Part of a small language model's weights.
Size: 22 layers, width 192, 3 heads of 64, MLP 512 ReGLU, vocabulary 512, 9.94M parameters.
Architecture: RMSNorm before each block, rotary positions.
MLP neurons of a small language model. Each row is named by its layer, matrix (down: output weights) and neuron, and shows model dimensions 64-191. Each number is 500 + 40 x the weight over its row's rms, rounded and kept within 0 to 999. Numbers have three digits each. A neuron's up and down rows have the sign that makes its largest values positive.
Before each neuron's rows, "fires before" lists the tokens most often just after its 100 highest values on Wikipedia text that the model never trained on. A number after a token or word is its count.

fires before: "-" 73, "\n" 26
L7.down102:445496525524537412489517518576454497463519440514541475470504520421519476449531503494524513598529543523439518505497458512479518412498515515501442549485486523526533523456575536443529497526532502508448553487580487537538542466454490516448494484470499537469487475460439572484500493469426440493560443452499482532493589462476551498524458522435547478540570511452465501506569513504496474491555

fires before: "ed" 28, "e" 13, "ion" 9, "ing" 8, "er" 6, "u" 5
L10.down490:437492462546489552473492503532564515572485484539491468533470504537443465517411512506451527516474469487526551568508509508504451460441457487520523474415521531528508467445475540510566447507525520456518519552473434450531507461500501497558465487474463536523531467531497473500499562532552480526520463525448466521466535429585520508502491504481529541521497439463529487575495500417560505584463

fires before: "es" 17, "ay" 17, "or" 17, "an" 8, "est" 6, "u" 5
L14.down237:531543517532479514415511536424504473508450539460518523572514416454563450469527479509511514491497525469489535554485483499459511492546487542508550506392462555557502590582500509567527488484459525476480482526520460471552515417555487526430561517438490495496437433482512546455504495506516554518468491459474448436463475506434499481506486518466433413485553511479452500522467472520539556480527

fires before: "-" 68, "\n" 21, "|" 7
L6.down427:556458476517516440494550494451453489507521416506545443544492534460489472483510484488502488575504515521502571505441513510466522523512481479472456467473510481435475512445556520471572479516446472582461459501538520523494557462482562482424525452509533499462525538490518565420433506532555457467527420516518493519494557464455543439506482550423512441511479510512448528440540513489492561482553

fires before: "ly" 22, "k" 17, "an" 14, "ro" 4
L18.down4:505431538509491519451500450506553462482568462473493535533522507522497493508545530469523557452511479546552444494466450511540526523469567525465493513538443532542436500451473474531497434539477526496468457437466476553533496429418485447531411469523449515484497493512530526476490517520560539462559523540536472493493508459478548469590503471554492433511479470460485538511586475517480486473481

fires before: "ay" 56, "a" 15, "an" 12, "ac" 7
L4.down431:532511404519525539504539538459492562442573511552528475505516553460507515486561516491501498425500524435595582523530507542547562556526520527431499507509511524501461442562570554507518495527476588517500484517559568529513486495514494578533532538478500518399477454522542522559490524460515487506502465474478563508428619499490526528506459538519478487438495499454474480544523540474425479541535

fires before: "e" 23, "i" 16, "er" 12, "n" 9, "ore" 5, "l" 5
L18.down214:478502507501455575522502477509524552507505559545517460581537484496513480560485501473515471433466495464512434431499455528448480510411473463521425456451461527459444461522506557491512425496556525483536453506501499440439498489515529516516495532496468486561405565559460535472521507550532448415621530478503527475487534504508543497481513479438500534531508503452527544552527503501460526558409

fires before: "g" 32, " G" 13, " 2" 5, " 3" 4, "l" 4, "i" 4
L19.down99:549491487483480561421541481465495553519483541508455542454474536462429520431463465505481497518481556499530468464539467518536523466474518436568564558541516493506478527575473516454488475455500480513485590502478502486489426470474544534526543551526482481534559512514497549553514502564513504545512461473503495494582471504548587527498496490431384472549447480395438457444502499528397562581502

fires before: "an" 49, "a" 20, "ian" 14, "o" 4, "al" 4
L5.down284:483521477529528464567550442453486516503515512461512418511484440498495559540470501537448499451473409515509496524431583543577523557571555423491557482500524477461458488465532415512511496514428476465484477519572501456519484496480432509517541516508494527480430511507526517404453506548573514530544506498456492492543556498460494448475495440449476489524474509435541570522516574460505502522498

fires before: "ad" 24, "c" 12, " be" 8, "h" 6, "on" 5, "o" 4
L3.down433:503478437476510546405465570481475549383455440536491524540471578448513498557427476503453483483493475591494451490495483552474456439450556515501487479454567474489532499502460524522506514423480475519495558479460550470501480538499479548473516514437436519502507512449495508513589495534477527520493408503579416525538432446442477526596537479473516466467530561502544536474476437472519465509541

fires before: "ay" 32, "a" 20, "ver" 8, "an" 8
L4.down127:459500436524561505502521544443431533502515465572522443549467425500536519446489562567493575429476470499495529509503446499496501434570489484496520481477476479496484515552484445559560425474470532565442495530465504467519462470501442568566489426488463550521476421489559525519448476545500505518507497422506471589541561571483488483451474535513468414487511530525471473493483523495507517532473

fires before: "an" 23, "m" 10, "s" 9, "ro" 6, "a" 4, "ort" 4
L18.down469:478481512521490500543472473373502523493595420504440518522524482499473555503546572469532503485462490464515484417487441476493494500528499525482532509526507520456460432468509480555493531437446467409402477407450504509507545459484437511447518560487510470492486524484513555538481456473518458464571511497545531515448515493464512478472531488589486564477436560491509528502508522461555488527450

fires before: "v" 31, "le" 18, "e" 12, "ies" 11, "l" 7, "u" 6
L6.down150:469533514497504478533503486571488549556502473494540540503472568518497430599463470527465555504521547476574524587569490451503532506466417481414506574520442490495444482502542525469540518488493515527573520490518479420468518490489484541543512467508450557472468504486556498517578553519456483461527548540446468514448505396546522476461494561566468471445457578490537490518482552498463524529519

fires before: "-" 68, "\n" 15, "|" 9
L6.down3:502508462566517514536502501516450533532550398503487528479513506517508446485533509512559506525555501488464488489435409486490535486502537491431499504525514544437521503455578534479553484613583476537488499511530514480521588510463524536534534525515491632456473455500476557474491454549521497493498475474522533562477545518524514509463486540518495476411536544530441523476539536537459566528549

fires before: "ers" 20, " 2" 16, " 1" 10, " of" 8, "g" 5, " 201" 4
L11.down186:528502520516437508488530518537489461466463499555453474450498479498449514517547549484433559530418485507532537496490492510521539517512501476557526502434480479441515527478430443424504497518556436481493501516450527512446469380533493443532485483547578424494525529488507557556505481536540483527504498467444578451515519478568532535528472519478478527524408507382419519557499503501580542513497

fires before: "|" 47, "-" 23, "\n" 21, "|---|---" 4
L5.down318:530474447511564465474530474532438518475545470490519498529562505521484440552548489496515487484504461493486573511464463503478529450470521540519474528550487482519509438529559512497562547539483450555491519487553479475489535475500501551517540550525516540481446519474457549420446474512528461482521504511491528522499499507567595405518465562471549536503568561471462467512541528460450532479537

fires before: "ad" 25, " be" 9, "n" 8, "u" 8, "s" 5, "c" 4
L5.down113:488518479462468474492479463471528536509415518539491481505439488526560421502397442489511541468513508521503440519497569489494435469414520562552517447479533464489587488525463483476541544429551453541479452492454519456503590498503513509464537533462441497545566500501489451467566499458544480499555461484541506549504491538416473465503536474559551450543496524522483521546436470537510508493492